From a checkpoint of a small transformer trained on Wikipedia: vocabulary 1535, rotary positions.
MLP neurons of a small language model. Each row is named by its layer, matrix (up: input weights; down: output weights) and neuron, and shows model dimensions 128-255. Each number is 500 + 25 x the weight over its row's rms, rounded and kept within 0 to 999. Numbers have three digits each.
A block is one neuron, or neurons of one layer that tend to fire together. After each block is what it responds to, as a language model described it from the Wikipedia text at the highest values.

L4.up360:488514522518505479491497510519465541526498501495499472501546509499507487475493461534494491500524473532525505441537523479526536503453467518442502490545549494447525494552497485505511435497499538467483488498475501499493528535485486490543487527467492488509507552448502471492474496493463462507528508513484464479478491473522517512506478507523496486502516456498489502533496478518553508505484
L4.down360:500463494530511462512515482517461464485531485464500487544499510508472464528479515505493476498497436490492449490485493508516500510512504476488499460502486502523500443437467514486507481461490535509512497512539492494502521499526525522495496519541496434498513486519484463459515513506530503507583473513563523494523517523517526488483544517495491501511534539492494500486511451510462532490462
Final pieces of split words, mostly country names, codes and nationality adjectives (U-S-A, Ir-ish, Wel-sh, Fren-ch), often in sports result tables.

L3.up290:515515508485484506509468524473472532537494550512490500490522503522503523493473447510498477449493532487541461491495501510464507481541533503519469520516464507441485506511495522532467502483487529484471526489488504536488488546464518488526506463474507517531496524510448523484508477516514547482508476485517469503507538491497480532484500551482475505491471481440481464504455492454520518550494
L3.down290:487494468524536517480521468530528501497511492480532509523492495496467515520519523487487515508501517485465561468505508493479482531468417448468506499496551484523488516466530475479485489545532469547479496503469481495522520457517523508502527541526477465457531467488560501501477496483506512495495523529491506483471501495515523489504481471510517491493523480540528528490538549509485479454545
L3.up325:454523536490493492538547515486519485490465489486528487499453494579501492546505503522499468490563474483491455517511494515496513518496495520504485486483457495447472485518475521510504470505505453498495517509498500494499514487524448555464520483456497505494480519496470493514514497496475493466545497478501481502508507485533487498534487530519511540509512536485476503527555530524525512529483
L3.down325:554528478495510480483468561496518504465551492536501483478477500455491509455489515506489485510447498464478512490546501499498505506500549519514495507516508526526506536517491457524517521499494541500490508506537504481528522538497494480471517496478523540489503454530498479449487514527539516558437528499492507519494512505492502508493512442494479439488461504485525494504486469503456475533507
L3.up382:505526518502504541551547486485498515510480517555511470518494520537507494486477506532474509475503507517505468563525507492477495492499485512519524481557460536456502534549463478503496530461523435473495520492489507511509530484517478503496511463486468526471494490500451500513522479456504511499478492524476449489515498493499498481531505518474499496513511556489472475496523454504488482531511
L3.down382:514487534516496491513531481518509508468495499495543528476465501480465511489523494531515510517488505481474496486507525517496478510545527464526490520492504482449489502470516538496471486482484484477539507494511499514489486451500495522480532443515509494467523545500527495545530508525525528477480505512492526509539526521515456510503465486513498521479452522518503480504493469533489497489514
L3.up665:506498444518508505506487521475536497476481499514476529477521491519529492503525498477423495552482488506517481534512515535543500501493505475475504477525499484477496537483463525516517462510539493509462473446483551499493506513509446514536460475515523480477473526533462487472470512519483502535509521470492492500465496501460501465487554534511488530478516447482494485470480496490479477482485
L3.down665:509550503463494492488495512466482453519441531538550455486487497472473504513498513513477490489485527484532423507500504471517515507524515522494488435513487525515523525494504487523459521499443498529499468500542507498494502520517532521438465495535534506516545480491512505503514505510455526517505514477518523477478537533487525465504481529508499508493518505511512495495435533456487538490496
Pipe separators right after short table cells such as numbers, positions, or scores (e.g. FW |, 8–1 |), plus occasional colons and mid-name word pieces like T-om.

L2.up88:465603518508515534502539468487599501512499503486507485514507514528477518478470494495551495500507472524504498488505503513543497490469521502514522504505540440490502454502497507533507513508472513485501484517521496547546498546449484494438519450476484517497507524539504498469474499513487536494474517490474482493521499498441508481515463530527489495513506474507473530522518523515554477484450
L2.down88:521458481461477483450508506511491505503499500508523523492476500492506449461504460513462501492512520534462512534501475486474466513509518510513503527467482527475526512456532514492504508506503505514491491483475526444466499485534519513508456543485470469478513514495466510551506527512492457470539490563543481556535534538508531503516487517519508556480495541499469486454475476496513474526470
L2.up220:481528502496536522540534529546483521494484504491511481522486489572516476548497522493525491502539522505541488555535501524497482467501472492469512448514469497525484482524521513498482564488477513491459476510486525527458501525526497543517514487494504471509492542493489478510542506470516518513514504455492521531464529488515499422492537502525470514473536518530502519497455476494502498473490
L2.down220:501547489521456478452494512505500510480496517507492510524507523461503506485511450505519502488530472499521485495513485486489441499506467516493528514499479516479493551478518511498532486521490487526513487449467512494513509473491497497500531458515494508511509536452475477508480520464473481484482501472485481412495507520511546496493499481571505511550492543484454517504507546491567475526512
L2.up446:455503525530507512509509507475545469478484464491523466513505482531495501512528494515512489503502502469519474547532513499500485486620513493471517506489501483487499483521498480540515522515492529509455517467482539500487507486546478493487515491474524520473469525493525493475459506498481527523542481476508497503524447506505522543481497512513483503514530533463490523467480483466512486470526
L2.down446:503495494510513513443519521501473502486501468495457521491511536474490462496532467488495452488488492473481520473519527539498510484440527532511485478521488498536476517502532539512507522506539485505470481495520473530542481500485517497534498453494429542535494489468516498483494470507493500510479531570503492512502513485480468476525506469501531485490510480507489503522478470535476501531479
L2.up716:473524501499528512538494508520518456492476518483501487568477488516530484567479499528504458513508478521505535481557520529485481468515530515493494500507521499427518465517491495535514537494502496476491514509488478527483499443486534488499479532499474467497508497484479479478512540491487486445491486447503522509504528520467473507475507511499505506495513492497477481505470501501494477498546
L2.down716:489516496500501476440514476517471508539501504510512503503505486488474492477522500515502488485465491528487481511481533482502476537513514468568527533506480506533499549480464505459461492517510514482528489482486516476505503509497481546489503462489524535503469502528477504543475430536524525534520493548501501500508472503517493515505498516499532522508457505503514525487529471494508465525468
Second piece of a split sentence-opening word (H+er, H+is, E+ach, S+ome), sentence-initial This or It, and table pipes and colons.

L3.up17:533470519487536511506518489512544508534483465496513515473496529482512492513497467461524482506526501477525483480473485519467494497459505510483493504486502484455497518540545493490512483502492465484434514559496535462480503514496496505490471541477514490495494500449482535528506482511487488496509502487528465494542508498482517514456466537486491512435475521505482507529465465525497506472493
L3.down17:462525506496499508507467526539513494502463443458467521534479550533476513523499521479489523516526452568518503477516448483526481446542527489481533487505477534513465499481465513505477496512513495505482524443464552535497448510499509465481485484496489460478490494505510463530531462489500498499506520499461485484491480493512535492499510495502528525560518514498445505494533475514540550444515
L3.up380:497469475471514460528517524496510524523522525446543509531479510478536508554487481473471509436457483511467518518537477512505497494512511458477509455498492498508508514515517460506534479477491503528496488467494500473488492450472565490517470485467485518519529493501514521475496545495520465512471478483512507513487456499475531496500520553487505537518462540461478504513519516483471519511445
L3.down380:511540486501502505483471477535508533515492481522426488474517463504497448443488518529509525471520487489501520531524521479466516464505474539501514502473519502495557481505483503554491505499547518485481493523496547500510504530477474526513523477534511493475479468534541470523478496516520520474517517490479447526482527493515506512496479458506512478531496463510578483522502522499484472494523
L3.up421:476512488492544529502488526558515474541500516520543464499494527527490514522483543483520469541557518542500512513527525540503492456498510489498499494476521524500503493488510476455506497467483516500491542501477509498546479511489477523509493499468422480522511517487492503486491508454470499469535477476498536484589548478524518538512569496508501520484460522500473500495488454547525525483499
L3.down421:529511472531515509491502501474468520474547472503503494509466536502519506495530494454484532437508487441499522496508430502492502486464510542495515507483443497468505498519489475498477519468507551473498461487471497493482539498467504473528481471555547501458503456496513515516528519527519510485505504513487454532462484503464477481503476539492514491464523498482506515481496467491506473491495
L3.up450:489495491499490492549525492538530517504538466496511482481475539507498504482509522497486491531479503487545526461546513494508478463458580544470507508484493511468489503523509495504498513508491527540501505520510499491483517525480468512513513495509499492463545486507526515451469478515488502491517487461487498469515478499470518429491463548528519487507504538521495560468502490509500496483494
L3.down450:511511495502467502520519505457471434512459523543488547467515497529545552486497516505504510498480502524517458468477492524445491492513520496505475486497486502524501512460457497466499508512465485510482505528475504512481485495478506505506508507509460459549509505517461467519502538481492483506571533510491487453485511456519530471507490468494475538552492469524472481525432466542465468484502
Word-final pieces that complete superlatives (be-st, old-est, young-est, long-est), plus ranking words like first, only, most, and other mid-word completions (perf-ect, cle-ar).

L4.up25:481506473489491500531531548548506502475462466454534477497505489497498512500524518500524510485505524513534531476464477527478465502493485486504538517503515493466477496498460518519520516508504510501494522523495524493507465525484495536484509517539395486497509532460510469505499490468498492492486487505489464503502507469477515481445528478511494502472543506482525537487540503505463521493533
L4.down25:512473535494558567485512541526498532523517474492481521468494478522522496528464472454469526501536495515507500489480499524480493488533469491512493501516496481532525515501522515506465496484482478501515488472478511502480487522498527436494529487468503523486505494547503494471503476515512498487467514529457525515470522509497529485524542498518494542491518511477466483529498463512499503503502
Word-piece endings that finish a determiner or quantifier word, like E+ach, an+y, l+ast, Th+at, often before nouns; also mid-word pieces and commas.

L2.up148:521497494486489541480495485505528518500509494529541470483479478477511543488472506555507534531532520521490466457517477483560509456521496462479536513504484526495530491547486538454513524467508508508447511477486478499506527497483516517459487437507496511538486483490506494471513516452504463482490451494511525475471499452493508501488519490498544451532497517534521475504509517483510521514467
L2.down148:487512516478521503488538480509490467496487471498516482511495503482479539538552491477498473521525511443515521539475472490508483492487522467471507490516489466482498498514556488499465497502475515461483542485489470448524519509516464528490523513519468477483535475507487506519503525495522464535529507523531506541502510494506503511569520539524457476442448495487520511494469518498504527528516
L2.up246:502478545494447508516482510528510553487505521531508521530479464471479491540503519504508484474508508505512562493503527524507510476509510522499472463490454462461480474557513519563528500472522524510497496570484504537525511489524466494474501497501482479482510528512522519475484513504519473526486500535495475473484531512497526559502479500485502469524488547509485535526481513543535491575508
L2.down246:479576457490574497493553461510509460524490472485517493420500496527520528503477496503539479502524505504470466505504483487449479507492543502478528500495512497501493477418490474490482496524476459495489520413519517490509489478510525502521453490507502492515504442504493451509542530492493508485485519490518493543521476479499432486489500506510486552494524469489548491470429483478478485451511
L2.up378:541521515498465516530510535494493462514528538473500517510480500474497460474488491530522529514475548484509491511446524467502542476500487540501554475511477513553492444539531556504510512531476536532468505482498477511529522532508478521495527507507525494514536530512481500551466454493493484497514499428497512504542475509486514528526486505516508527490536578502493537530489484460482485529444
L2.down378:524531495493513484476494416514506515495469498538488492472541538517479510516486510496497511510522472545516464465517506473511478475508550498486503492468531494454510532505460450493483483478454497503494495534511490563516494459509473488507471492497480470479492475477524498497489527504503513456499504544472471479520525514557474504529511483517520460501468494485490515443481428503507500505539
L2.up747:536466490464506479490486516506499483547571519521536486520495470503503527507478498506501486458499433524491543495465509496530477474499506447487514493496512510509491477503518489517475451484523500523505472545521526534508501458506489485504504499543466531528520482502506511470451461505470518506545548497518479458507549498536548508481461510523540533475522456494493445486489503519497537521508
L2.down747:467518511548546517517482498526500490442482480459476487480490521532522492492474534462505526523492571489480495522550482533473509519503514548483499486482464479492515520555445500498514539513506508499500500400513476485514499526500483520481497477453520509445492526502510511517516511489524503486474474488454495516473484519496444498510504516460474456540511514462519529528488493474474479484485
The second subword piece of a word split after its first letters, strongest for en in Gre-en (Green Party, Greenlee, Greenman), also or in N-or-se and ent in c-ent-ury.